From a checkpoint of a small transformer trained on Wikipedia: 18 heads of 32.
MLP neurons of a small language model. Each row is named by its layer, matrix (down: output weights) and neuron, and shows model dimensions 224-479. Each number is 128 + 32 x the weight over its row's rms, rounded and kept within 0 to 255. Numbers have three digits each. A neuron's up and down rows have the sign that makes its largest values positive.
Before each neuron's rows, "fires before" lists the tokens most often just after its 100 highest values on Wikipedia text that the model never trained on. A number after a token or word is its count.

fires before: "\n" 36, "ologist" 14
L9.down543:106125162168042126140144094122076150116061119083127170064096119139104113125105080091168104100142100078101118163146162061053101092126135111110176151106118129168171134122160090122121116102127136150139145087135169102151121078142154129045053175168139104084164131177144094160084094134061139148111107139100152114100136084091107107183140098133161192144098102143113122159094095194200160066130131116115175121126125107146108133087166132133227137092156112122110079135147155138073158113060132162139137073116081102095093101130169148184160133104110173098133101104131161094137084082170128102089207127067101165112086115047148116120141147136103089095149100137089111133103119156115070119105134164090116132101096158137104149125097149144122129135086127154189120156088081121206142135151100

fires before: "\n" 50, "'t" 5, " a" 4, " the" 4
L9.down284:136140059070178130126119143127091120126121186137129117113122147123148079103165169173146073102112132117176123158144091156112110119173132148129086192108128121182167126078127122121115149167157179094081114105144108139096160155129148144110145177117235103103109096182136187102123126127115128111112120150069123109104152121124154141077135093119102112102071133128130087108142113134094136097153156176099157123164151109104108067098169142116131166142182092120111138116138179105180191061091105159156111120129135139148163115065156150087179211150114149135158130183125124113154137162105169098068134111167164145103178123155155154107117155139110179131137087180160190090064075073063106121147147144100132126174156084119108127126125122073131067069127081162149086117173117190120117183123118

fires before: " |" 47, "." 23, "," 10, " 2008" 4
L6.down705:177139102218063096095112120154108132133105146115113183067114056094112113099062107096163155177108117169103107128116185208105123093139142151113121121077163138166146129109157142089156181171115121117127079089145155130131095126113116097118104141101129106146147139112067112121144196074171161127133079158144091115120158121135124150135095102114124103158090085121112125110085135109133102110118115125130117126132155057133163122120150173071103119114109118131085131170097112172137148103098140129168114078135120110107143107106113095138106118146155158126101124158191095079144158168111112075145131178091175141119131108132119093180182118138143095159052092123133057105184082178171125074097166161140119132108095189070107126144110200171127064141127181101134149154113107090102117103128142

fires before: " |" 61, ";" 24, "th" 5
L8.down1221:113124123199190153123127171131111153099118161093111108174122161105116124133163105137159093174110138161094128110102174103105184132120105130112137138073094095105164113093202111152128099094114115115078072153111197108135160110081164151152104155103155114085046119110189114176128103097085125128061108120141110085121167130156205120068159085135077183172126164149165143129133158118088095098135101175125102137150140128147138130157122143124177125107070155144154170066119124146140084078195128121147145134110123130056138117139137150099149144100150164093116134134150192090143155102096192147152105167103122084165103074108084198136107093197114126135104129160153121140078101108136099075133145169112103081124147081136153120153147149131163062114147101102118124081146148161081098158146160

fires before: "\n" 32, "-" 17, "|" 15, " a" 4
L6.down1442:163120180057129095111149111129166139150119103153107105153136140086125169181128113207057086145153128156104128140135135145111126123134094096134139160078087115153216156098157111174153103139134196088198160106141164112089148128137088146129126146097128166116070090129159166115097126098105173148154126164136143114139130095171078146117100122099114099136219156154066155156129157123155104075157187148137078107058140169132159113109143089114131136134108128120196096126106164171088135152221078146139038125086126140148133074154102119099149177132103147134171138090172162207121132111055088071067148158127181173115135172145124116116059046169085109173118097156101124078120110116158107117168163106123085154228167119086127165083098129143156143102127034133117109135133103133140112107119116

fires before: "." 50, " |" 23, "," 4
L8.down1296:105096109119131149173062103107169132124160136132158184113066142141079095087124113176156106089152101135151166106134162195126177083092072140151134121106102106171158157151122162159093139131195089061140118157129136109092098164143166123085083116190124127134132108188055107122133144140104092123102087115167172100142171104142111166123110213168091172119192117156118111104125092123102075184152119156144126134168127092114085173112135100111167089143123121158056135144139131179094127152117137105169120125130077127182159123085105136153216081141146122091090116109169112115123108125136100100189195128112148099133111141193122151164084074130125143111117157155084090130094105107162133112169147177133076078098130115110162157141139158162157132105201104067052146119174077129149090156110148

fires before: " |" 39, "." 34, "," 5
L9.down452:121199148160110124119053156130075126146096148114182098093129122122088110149122182125161129158149156160117145130165140175167172129117187141124087083142162171095171109114122134118165156160057129170156087116146143096136125111121108109138089145122149147181145140059102178099125089048103121171123134111115124105118095105098125107132143147124050112177164148152079125109168117120182175091062124154129090133072114130166187127142134103174130090108198123134098156115111091168121167076220136169157157123146173122140090145125182084147159119070156162146119109160137154101129111110074105133144167131093156108114110060102185137197131158197113066094183158153115093101170166123076111092145166137133143097120134101174154150162150104095133102114166120116071128116141128098158144126096098

fires before: "\n" 100
L6.down981:179122137102113129098155117141151098131092118124172162139088076128173117116119099141113101103076186151162165125155143000177113138101109152129150119164068113121101116093063124142132145104149117183076139108117084115137157119148163119126134157101122151112136149165119150110188179080121121129131133078094159093151121079087103143144138149163142123123129123192134119134115148158091123111113147158111048112145106146121104065179128134135180127177136174167138139116107107135083121100092087149121089144093128110089122096137120133182106134129107156155116082145119164144161076121161156175096125124130163137129100127068158161153158137139131127176107107088112135163105173123143142169107103147189180145124091095172107099104111178142108068122105124122174107103153101123188109106103158

fires before: "\n" 54
L5.down436:135135040133110168131145066130101046111134109147126123151172153145117142130116161178125113105120154088157129128161161034174120148124080133101036154158142151132129133166159190114138152144101117082111097161109161118110104087156097156178152115170160119120186140088165120101140125136194215056097118111122125105115199153117176127080099141090123137158098106137109159152192227155057198147147161161133151165181094140161177143134135180197125102163126130117105160114120158062120135140100125084140133128110085137145088133149155132118123100115078123168116088165090127093116166123130132086133058132095131079105122099173110138200163130135149125157122135047172164096084094005073069145154138127141124075129145110196138111106102147067136086146113157163164176109142142106146099087109158

fires before: " |" 35, ";" 8, " he" 5, "C" 4
L5.down575:150172054090115125150084106108158048090123118063130081119105136124098100087121168133052103148105080111106070100124139225106190130167118164118108111089128115125173089152073138125091110112118150076133129134130078088139086070148145139141105097156149130101108124201181157118139105157139120135125119123090029106134139169158133113145165136118173138168157163073085191082139070139166168148078110156173081158115102162090161102110129107146142085136097162096123091118114162063124125128095152113091131099129106125147122078144125152122121073149119182125102130163162112098113131099124122149065114120084160070121137108161143173096067117164147141154150128181152111144108163127161140112162111102142156135121138132145127181206073206104138109167126059102078143145126074101119109125124059

fires before: " by" 66, " to" 4
L9.down1508:093101205136112101139154108132098115148129125116113130145179112120093115059117185163159118096086136120139144183197117201102182090130053123171134128122117131122113157125108118167186116081159126101109174106059115134152142103082182144116178144145115158091126115132096119160085159115109174167132126147071094100093176089092098108098136111153101112065204142130140108152102119116108119090158160164166121109103102110118148170116077066132103175105148072175155082134132109153156158094140151173141149135135158157149105145191161155110155107099090099160145136122124070169115140147120165129106110087114155147118094123122096126137118188144123151141137160128025088112123151147138193145094190063179155071138152107140179118097127120156080120109095120082149129136106127114117113115107118

fires before: " |" 37, " –" 13, "\n" 10, "|" 10
L5.down1392:124198101103137154100171173112114104161120185066126145150073111106159140150174145130221156127128164159117097117149135071155118151113073098158100125136124100107142095071055171130146074097127179148149123138136095171123132076127115127097102062153106143129049112129155130130161164140108084166132100172139110188097085146127133120172141093106112135149095065160104111153125053125135145187100092104142106126135135119140137161129173126162103155117088127174075178107201114112150159096142145100139156081144114085111155103149194135098080121126070141136028133066165175160168160155148127154081091106099148191114146054143076176091134123118164107192144091112122144098138143132158108110093118111139154185137131140125080134082074173166155124131176127128094105154121134100160138111127172

fires before: " |" 33, ";" 30, ")" 7, "\n" 7, "," 6, "." 6
L5.down1110:164156133149125156083047069120110113098179203145130109138130155144129129083085163093129148095143137154092155121040128184106169125222110154098136120140167122139101196097173051111156122096153092141155118118123163033160124075074108134139168133118152173122078100190109153119203099128113163221075129162116153134151154110108160141176170092091121143163156096071107081128142130195152125111107139151133085135161159135081122172192109163160142155157127125102106142123131073110109124145117160119163133098169151096100152133139167139151123148110120150149074076117144124110087140133075142126108098183144141138134155111156100151067209155102138048144135140159159120122121145109178202143167099180175130147175085098108116168114079142136070155085119065133171150108111076139077158125116147

fires before: " |" 74, "\n" 9
L5.down1354:116077111183122120096124171135153148140096136124107158133136119146117166160110085166216114084147150117164119207028154195138074108145087177162128106094117168150143137116173183123099164104115151060093085134067119132110093105090126060107153101159150102144057145149103128174119135134116143169089194159132116051190116160102189134126121110137121161204111083124164174144102170098099144178124076144164182164144204130223120129172129131186170152137145119156116161116109174081118053094165047119173122145191154155138105150142121143135121080116143108138145147127126079155123069144112162122144141169092204138076200150106124135170147121175162100105037136123114191139117116139093141138089105081115120148159111126129143157117113124197143053152126079139108067160124156146117151116109108

fires before: " |" 46, "." 17, ":" 5, " (" 4, "\n" 4, "–" 4
L6.down688:153088097088109138149083154136120149201190145110141175126161106100126123156132132104084076118129194145134134128128185107160138146117134144087084176109126101168181108150114122151178106122159098151084180142197159186107114101090198103143174150167126111114096114164151150124132136101129144075126142061104167161189161112155163152133151151095099107103138149082095120120128123087144130095095136190073118133109104097130148157149121137132132172112168124124125125142135149147119126167077140135147164128096136123149129164218118135123121076086097134098127138181170186078115115154105103125190174083165112165107154091137135070125096150078089146136111133169128140150082129140129144144144125152084113214143161155150117125138082156108120110125057094128124098135145091155144113116139152

fires before: "\n" 100
L6.down679:069131178143118183148093104125078085101172150124129171111062121159121135109139170128119126207110134136117115121122132000123100117106151148135111093131152105124113107104213138166092110198141153150137139107121102120150101108183157110148107124102126129118105117165180148123160156105080217124107133158155166088155118089167136126154142102133131073108160148173113146122137171092060108125087160150159129098176106132125101112128108097135126115118140189112120154114142141131137177111132137135109095156125143176135140119182146111137161120089140135103133137167153179204140101135142150173135144101130100145113079092096136151153148137152152153163097109111116128066195195124137115129131126116133138107069091116125108152147092131166157114135120119109140103073110139175140129109088132

fires before: "\n" 41, " The" 13, " It" 5, " He" 4
L5.down898:093151127124099123163116132143153142122173160153149163179158168163149161102134112158138118089127095153140135135125152000095114140106097073141144177117113087145112167144075141139082157176100116098179186159142168089106147139112131189095088138120208137096090151128108150135158123141098142145151153150197104143146122116158110149165077101112160122133094081148167131141106103139141047167149127085110135098136185123083125168198110133128123121155122147177138142138128156176169101108122180093058215127130109137131130115122123120138097154112198174106082154137162118064196115125180097153109155125132077128112122133105134114102100121113126115177125119128101121125109139077160163142138137137147122111134121149124181108140103158118149088168141155161122166158124035177127236078089121

fires before: " " 42, "." 8, " |" 8, "|" 5, " Republican" 4
L6.down879:200169206124086113137119126087121115107091202147044197145120166106090146136123099119124144150163146165100135118122176207150080141116106112123084122166115132108084097155105135112134159176118175110047112187132064164123100097152131139079113119125107153151138156202109169162159108117127100108124144137145150114126125136116124135074128070119066122147183088162149139150163045088086122087116151116102093153054091070121091138114166056143173133134133119119120119161167145130112116122110179107151099089142096110127133153116100166139125172117140160073098130127125082110120149112122176151159116130131147184141093137111165136156129112074161118122111135177128181205092096153205117135130135126121102119127162167102115116092077135151119123110068131110149105146169121148147085065114233

fires before: "\n" 38, " ±%" 8, " 12" 6
L5.down787:108130102098077155086151143148129145144146134150156117210171142145150162155114123129106143103109124117081100113151171084174073119140078125122155134129106222097100135073102105134162134118139095071147106142134107160114101133137112165114112124160133108114148101175110114176124087138168175076132105158214136079125138119104110144138179121070105104141133094097121128136104123168094169160197068145163115170175107153105126151213159153158092131172166168122142165157171106105140188112135103111159161137161198140160112147094174131154144173043106134106128102102097168124153124131177103160096155119185139161097138147073102102132128152116132168093160211131190136091111114089086053127154107106139093071102090061160150105146144120122127139104159166121134144118115168093128139147136107

fires before: "," 20, "–" 17, " to" 6, " he" 5, "." 4, " team" 4
L6.down1320:135078143087105101041079124107077116142169132053080168136137070126136129118091173061163157082137150096080096117138159156191166109144108152136085156158153127076084125111144183148092124104138147131159146141187126146142157153112153120112165092118120122199050157149104093159137085176133186111125105117113098166103109124081090140093126098120149112098153113180102092121119087133124135083050090120122134080062125130133133167089101103125155120205113165194132162091169152173171115103123095168148153110098123146070169138141121121086113147108174130119158100142087102152137131140058087119108101108094080110142132124116108138145152153156128122107112178109077121149145119100136168159155158125131138140169157132145152086102138103090131191150109139105099102122113100132056077155103158

fires before: " |" 46, "year" 4
L8.down447:189135115080166129187077170111127116129094108096163118091035178128144138139087138119125084087200116146187129087144095129088128118168131133135124141126174111155155150110142155134132102134045049176117066126074142204140094178137071118130067132119116090096095106088139136071147149091143096149106115103113075134174160111098140132149141112098104135129133109068131104131108125120137100077153108106147130173131077166157192175097151114107087140182152083149117122115099119175120144141124140097154141073188141118134044142118136104103109123152075077097167043114172114153092148171102155098159097059159158111162109136166145126133161080140120052089101183113156102142193135114122135177117094128112158137142144135140140159199108107141140092113101083099113089104125098095134086131078106

fires before: "\n" 91, "-" 7
L6.down935:112101168178131185136106073109144118099094173147147148142146045117088148195150094111166116138134143115171151130158130092134128141134106092132102168124155116069180144141195139159142163145131098140177112146129152138086146123153078184085119089164155137101089139209137163146094143119135112104106119129172149127160144100121167138105119149138153155109079113154141116095146168129117168152144143137085116150119192064137125163152149094119056173113067129108156129117143165136136140201205121132125072130169102135168058131117048132158113134149187113188108110115089168073130167099072118178132146163112158118173116055150124130145101197140097146201148157125109081135149127070164133108129156184133100115104133160126121134212102075069063135192103151092074155165114129113096188157147116

fires before: " |" 36, "1" 8, " 0" 6, " 1" 4, " Aj" 4
L6.down1526:056156105152158143147112084172116159139160087147102190125107138071107139102130086086100153142115137194144072136134150101175083177126133173144091139170076136118139090153052152128170072165171131181133170097075142161152157190137106167125109162096151137154196115071098118136162165120163103176129186156247164154061155184120126110164116152195115099117167126147163167158152091124090207108079124156143089112166096132146130100102112095110102081165148121112138161191116160147138106124162107130107157086136137111167132100167101120114177169142088163163163102126085119120102172163103079150133147117122128082128138147131142135110178123108093128142033153143137130148168180156133123188149111096089116140118167145137128112100079180133120124099140114155178067080120201082134121085168146

fires before: "\n" 38, " |" 16, " " 5, " +" 4, " 4" 4
L5.down75:098115099152186099134110128114138156100069130122132129163147146143172180111125066150141084139143160149114149160120083141119120111154139127188152111095140155100157161080160087168054136137092108086103064147126124183110142052126191086098100167116083162153085120107097127108099070131183059141089179136168152067201115115124132102140142124161099086141135111057117114122133123072120169122093204199077136116041124107110099105159084193179148103170055040142133147080130136141159075147178113101188153132107163134100115136172074115122163044124125133123148126123097110116136145101160171163107105111144122208163103130105120175130088135166161106123145184132117149138093162113121138117164107136117123127118089133115109134128105141112145084120109055090149129096135120095157144185152094

fires before: "\n" 100
L6.down767:137235116160122151128149130172091108060134127062105055116152097089173137082153066157138093184126137152153107178168148005140101163107151160113152111098118141128107105145165117134129091155116108128169154131047137152121096169089136059154160148113160126093154057155190094106098146113123126129060155131178143130107147235180127136077118150072150115105123115117116129109174108136142175116174185140175148149160197169139137165138186138119084071176167130142127159083110122105136085114106133115154106135146104157134119193128193106084108132133145115103141095134132133145118145150078161092069101121143084154192080148116139150108173172090143143126100162156141138137128089085084128115169129084129158099101152120129122093142117159181170124119074124164164118142135081176144112139111146

fires before: " |" 48, " 1" 6, " Party" 6, " Year" 6
L5.down276:125104202142052126148098142142107148173112132155132209149132146138132126114073179144086140136160124138130097107137107099130112092122106105071094156113074080107092108135153137112145161169089057100132101103157175171136140161101101130078124135134125201123045107106141073068089126101082153177089137125114109139125176107203163099127177142119099137150134077114123114103154092108189138146176102123142147139142125161142181137095162144123157086136143094149136134126118093118165155095160101145146160119149091105117115111106138093129099141093194149108154172177176184119167108120172163115132072100137126080158092142093162121142116130096120074089109134162102173114048122098117146104133161106158140168135114124143079118165162139097124103115112084086172112119113123082140102120144189

fires before: "\n" 42, " List" 4, " of" 4, "inski" 4
L5.down253:119110128039148129123099154068174077127140123207140147118106124086197195134148163129133148151159147167114084140167110026129112090131099211154129155174132117139130110091102186094140143177135105222091085152128169136080147185112159079133118180123150100072162139149084141129156098147082140086101092081153175140086078058149074142030154193168161146081152121123123116167135166103127081125091153128130111126167143093084200138115096179114128092147114144086137125091136077108114131081079152173115125211063112147088126098178137136075112142181122117153213117127094108125132198160148121135148132149104118161117094084155089162139135176178145156068222155103178105215094165191118141109117119136115127123140113150096166144129147099108147098162112131158166087121090138111147120094107100

fires before: " |" 31, "\n" 17, ";" 14, ":" 6, "," 6, " season" 4
L5.down166:146109098102159095142132119134169114058131099160138139102118149126135171174135134133131157102113114100105169150177168081148143063073088103108155183127140111138197059163201143102182212108140163143145083121130125120231164106114113148112158167153172135083082157164137097111136108128131141152139085162160153129142148122121136123089133148106136060148125124112117141083142102109126135095085123162152110167094146131131202179164114178170094136104156075140192129134161186100115085182148101117153159162159134151128134088134190157167137129173138139192161081161238136127157100160172146141078165056170160124111082125130113109124181123151127149140148167095100106073184128169136089123130166166112119092168170110087179143120102139127079157145148084070130181138129101106107133072125096

fires before: "\n" 61, "SA" 10, "-" 7
L6.down1152:125143124185116100071134151149140125165100094095123102098136176152149146114146072112123118126113142139108176126104120089107121143180098121149144144119144165203142165138143117118099088163104152148100150135144105129151115027177139113041182141175141124194134187117100081136122151122040190138116115157183153098135160078140126097148111138173126174094111104159077127088030107136151164093132129110112149133207122141098181088154098181110136118185059133110139100142099115121150105133124119102136128192133125117128117131120161142118127155121130109118190116168083124117140111133209116151122144147130167124101180163135122248109139143138137139144168111126201115148120128188120030137078137101116221138158114127092166185163158127084110123130129145126154140181129137149200120146089104

fires before: " 0" 26, " " 14, " Party" 9, " 1" 8, " 2" 4, " Year" 4
L6.down933:129085093163148096118159161102063113145138143076115133128061175101136178152138183109130062170120096158098104163127166255129088136178146196149118068151061136158111123122116177169167164088086163126130143167103122087052166142135157143134114127134150156123152106139128102138157097130136099200148144128147134159125108134094135113120156183124090109180139177154115149145114103156094157117118201122158057151092108175160133104072139093152139112096139157168131153149116125212118174079154157162191158116161119167154122082118085123109127106123101081143132116106092197113106132120100116162129129106106119164112098125100123179143070088162129086115091130159115091171155169094119169110177128084138148151142114081078185122089122125169136174150136116152062077094107169079058097115125116

fires before: " |" 45, "." 15, ";" 9, " (" 8, "," 5
L6.down731:127107170147104135093187124139121132134107145118080160107161098148087147120144091116164057137137102139124114213162154091102205185109068081083152142062149125122162201136139147116141142105095133145090105135125146105139121144153138120131115137121123165142071119126150114115134115164097145144154200093130073154166076090072102165068069081083171117131148204154160139119124187153101057072121110164147143179146182147070136107097102055162193150110113131109145105157123114158140093118175122094121151102082127104104141118114175156113081119090127165121159175147096115091116140153087114112149127156119112139103130156086153172162123113098109161163114065124155115132083119168088179086116118125094067105134121162155182090156115128185153118136155116110128099089111130180121079041137095

fires before: "-" 24, "\n" 23, "The" 4
L9.down1203:166100179199078178158109182150134158094156087148136098169100203095090152130113211085121075112089138155113145123149075064123151082144131178061117126098146060111115159123139179140119159120074117137142125100102150127083138124105162119094150113088183141117086111110117113132199162130107135128164115139101157165149134089147105137099179191076147147129148110116097096141172176112151063102175154081130138134168112164143107101109109147084063164106126168151171168000107126095078171127099133155115144066122122120166155103126164101150111119152137111108174111116110115120084155148111131106144075101125132090095105125165151132183192174132132110073126131103174129123128091115155153114121129127110143118111085171172183221153093148188079119138085152100171143149142100140127168086143090

fires before: "\n" 100
L5.down270:133172133168189130132140083130147123125159114123174190109051153135103114124127158114150164211107141085123115132152110100140108123133103128148103136094155110064147147156149114162092127116091193140114202143103112097170073101100153144124135123142079167082129109139117180102159122135071169122147141138158200119107115140167099145109119121202107055076145128170136135148176143104095135097140181121146156148155097152108110144180118152134153171149094157132100146124118140165160149104124145116111111163074172076151153104151110133095122161140169135071115136120142192154147147108163149124116126145156159088147127112178131139182152172155088110194072112153115108100145238078134129111138169155121146130128110152139102115144128088116128161105125152120117109082093201191129126112066117

fires before: "\n" 91, "-" 6
L5.down943:121158172056134136121114151200136111157149107093149164113114113089176135132131085177125128111114111135112158113162139017116145118104107137067146114190068109160078094136134152140145091135139125121116119120086130183134138123105137131129147196162144137145132151153146156056091199125119187086137141105121105112115164095154114157162116186137116165158113142118135121099142152140107127174208157113165137255194124117062165111123123153122108148144148129143123138078131137078129113186119161104103139133109146133108159125146174129103125148095123128082130132172125105112170090142171126102115100148073116165182106116104095147133153139165129135130198141126162105092127114133094098156157113164129165131110086130160149137144116157139102093097162148132142111153152138135135080134101174

fires before: " |" 51, ";" 10, " 1" 5
L5.down1079:100130145145197154170128130085087086125159129069098120140118203099120106112131099127181163128110098122126100112122110142117085140108148134104133091122169113174119134169081140106142185166151104139053140161106117132116183109121162167119116139133136142122124090131117160104156095161070087116111124164171084175089165102112081055133139149135127110167129132144125177167110110174153164167080146178185124107169168160142163148047200083102096151169164156111172116121199103112095144118112097147169127129153099118136171109103111148170171116146210103132169159141146090187122111166155223159128174096137116166124149131124116178110168147096105118173140146145146140148108163149107180150144112075138148167165123138138140131151197119145186096161115216124165104107126137083145154117163103

fires before: "\n" 67, " the" 5, "Lead" 4
L5.down97:094131144104116143065180185081135116098102138101146128132134108063136109058163073137155077163115091126112184118075107160121132152160078168112109146150105092154151104171207150117091107187112130144165150090103216118158149142183153126078077144125131125102164156121149120076118139114156115201153124105113103138119090114142144102161097173156109159128094154125164133116110160128164154123118105147113125113132105158119112159150149149090141093163133083150188129145106083130045137108132137115118140123053141178101089154129106138131210151135117137143075170124178152109105114138176110076102167099157168122106120125119151093157136162138106104136133119137056132094162140122110149133175145111107079109140129140153140177098096130192157100102177154159148113082170119090198115151110099

fires before: ";" 31, " " 16, " |" 16, ")" 6, " —" 4
L5.down605:157171183150161121103107124092160104133101133138090115107144151063141162137129079121125080156136102137116124082171144127173160146091189137098140126160175130112183098117147108137181142138104113085105125139094149098085101150110085074148109153126060038092163147102126131151193117100106113087115086169150177105151099066144108100165109110140158118104118087170110114138151101119137060172096103101099117143079126108112185157130107132200093150073096100121091128103129070115088185130195106144128182152130140078139044123069112131126105139154087168145181134134120189113118143073159137108090185106133170119103140084126119138133100132109137135097165097170100137122111134087159140158115126062125176102130121163157133160136153134206181088138153155053132139079147103102128134170065118

fires before: "\n" 100
L5.down382:076159255095123160130094153129097077119192159074100138088064153133164123096096152110103143152101132128126118162118069000114151144092075164147153119113160103099119141113138098179145141151132154155131140082117106101174120091158129135181135139075160155150109120124179146123217144111093144065144110148160166110097126074122127120153149121120164129121192143174113103149099173134056123135070123125129115084135137198133148098122091118135128081127152173139110141136153130137132136100155113165084108128055107143081173159153146117131089166098114146104217135138162176184140058133152152117097127107129085071121106144128131151091160123121125159161121092125092118123172201121147111140105123115137131103147093079079088119129140122129120114162137131068115091102147149185100142084110188

fires before: "\n" 100
L5.down975:171130140145110149105119099108148090158128137133155168133065106099168151100077121149103104132097166167101158170150127000154112102089074169176152140154113075061106135122129111196081156157162138158101127129092087114188133132149176027147135154060107156130110112165109166111171135133145150097098124104145165095123138067145115161115092156139169095119139117202140149107150198145069100114099240142168084112153129189160114130153142170096191121124124124120167126133106088142100161122146125096113086153010134105085164163141131096140132148118164124118128122147137175091127009091203102127160113100145089169164082110103171160136161122108107099112126086055103132123170169109170150108128128115151144124135077084161112146111148098165145110124125162088126120085147127173170120069082143

fires before: "\n" 26, " The" 11, " In" 9, " He" 4
L5.down1430:109103099118100131091127119130171135120164138133124226172086062151150122120155091075141157097120131097063135122117147113081118156105080112075071092123122119123095140132065110161133138141145167070052090153045005058121121161093126137126165134123143156156137146166136104113118168175111143139095070091103167125135121132158113114167138121134100140189199125153140106171112130101139157089132158102117106141149117153115117131145160125147130136139116111113121120133119122126122176135099160064172146095100145073108148105101105123142112138091116089124117125146088117147131116168126112094138084139159081082120136087107067139176105181144152101158172104148145080125157212058094155119105109098200176129176112121161110140127109157138108132147079114110171181083035144130112111120168163

fires before: "\n" 100
L6.down256:119131128201135140156148103163158091157142134096114123130148128159158119069128087157150143164124112095129139111123151000124111150083148148131112164123109174133119174125148128104087102112187149083143074162128129150124166083154146073099090160175110125144142131110132136096113140095134063114121137154108112107073162100171094117167178153111152167104124098149077183154138139178144138083176141126094106102157108114142153132098112132095129160112103139094170115122164117143124143111139099115138119147175098180097116154144184125160136147096215119196127161104131156142112139123106168124072088095115114107157124100154189128093111180085182111113142112166123075129159130162100125097163140148132156095160097056115136134185139096136138161145103091095171135140101103100121157162148094

fires before: "-" 51, "\n" 26, " (" 4
L5.down123:090115113146097111124100115143082084114149118151155166128141113129100154116129158093177081115103133171095182091068132156107069102168116216123096080173111169133079109126140142121103155152134122119119119114123135111127116147165144086095090128079190085146153108061065108116155129110166125162058166119117101066153182033158135163077154162150068132161108125152109091133159214120115106132099161200104136163141157159109167091130139165094142126104089086112111128121100126084107145078162190097134088129120136130114087081093155118160147172137137094122117104137112094104110181063141139140071164110110168081118109160168205169135164087155147159200105157149117092061152095092119108125121128076159062082129172136115093121146142114111057088156147132143179138096149087130134172157117130

fires before: "\n" 34, " The" 10, " In" 7
L5.down1345:143167119143106084154128079089184135128081152128122089155125099100101085132091136151104106136101137114123164102130181076142142127162153133085124124150102117164112078205197100068098167090121139132155101133159091147151111130109130097123146113124123146082108137175182164118123121102146206117113061066135047091152133094117103132186140154089188120105149110108130142163106164119147134109159145179121116121135173100148119143072144117086107105133180163135161075162072112173138084152170103090179145119148095119169128151148139105139124093093166093110160156156185153101130096145150082125136128106132122125156051127128069131078119122115088135151134125130182124088158182069199116152122134151131167168096153088138099203124087090122119141152166150075116118174166117131130127124093084

fires before: "\n" 65, "SA" 9
L5.down513:094143132122164110089135131133069128150136077148111123118089110149181208132197183137153085121122078182134116105108120140159061166141106131141138112120111147180133173125203088092136080130127154080171125139080112127100124162206143176079166142118116077137173134134175120150126146108080125174116048129169185135150078070180065080144146140168047135118166158112116122190090205165135067099171157091162116099141138160102148139152218133140104114133090111159117105176097074159126135080172128055093165186135101135120141150101107188162068141152125124093164180105105115217134080145140093152076118122133237090204112167146142160150184084116155157118130127196166134129136110168196119128103149162086104102165090141112119146151154108119157166089144106202174149133103175128160071152140113

fires before: "\n" 100
L6.down330:105160202139089152136160148205074091121170172077159123163138112048112175158139140076102110159096171083098206169152135024085103079159160176179089128190138112097125180100186107128150135099119139152143112108106179157119111139161125195142114060175145106130131147070110114168094132147081123163135132168123096130101133126100146118140112150072114090141111123174132166153168140119111105156159139130113128147127097158148128194140092114101189123099104162125074149142094085048176078148134123121092172164068155123114119159101145126139158152113161093084132139032109184045111103102164169094111067133120127147142144075134114167118117125120130121227193141156128138132147125128170100133132175139116125118113179114111224179143171153117096156160148198108143107159120100176118129144140112

fires before: "\n" 100
L5.down960:076089150100151135100087122140066097173144163089163127167061075121092144142135127136165112145139147100108108162093165000134131122110164127141098090147123141133130105104182101128124066164137153134155138079129125114198107108159144105128100133140145131100087172137130176153147142169126176150135174175085130153200056075150143158156100118098136097113136160153187157119116157131101111136127185151142081092183105151178114125112110125120112179118128183150118123138146092132087138103121139129092128136110140165149129127195132102102219051120184124131130089185119124143142067111176194172160146111123054136115077116072177105167126127120106130143153119107100105069183142159171123149087147158123128107086123170140115184150110111176174114136133203190133097105104074092164143140099119

fires before: "-" 84, "\n" 4
L9.down234:135112162143160199179175143136123134134120148168149119126106172086136126098066046106128137083188189108106089149168101000167101093137070116127137147098170148131160142112138146121161076141118154060110144114129139165146164100171131132100101144126083131134120130176130092137125102107151103171115102161152154136105148100160118149109167154195135126127125109107128069147146151123116093160082107155127099145182126132202146164131137098095052128091113146131141153131136113115094152135145184069152134141161151149135164136120136080140163111149155111082197106110149080083153103159120145139093140170138120088119090168107147171108103136148121110101130136145157131118164129140161146142110212077139149160139098164071115142055124053164104104151119167129164118107102080126127195116157116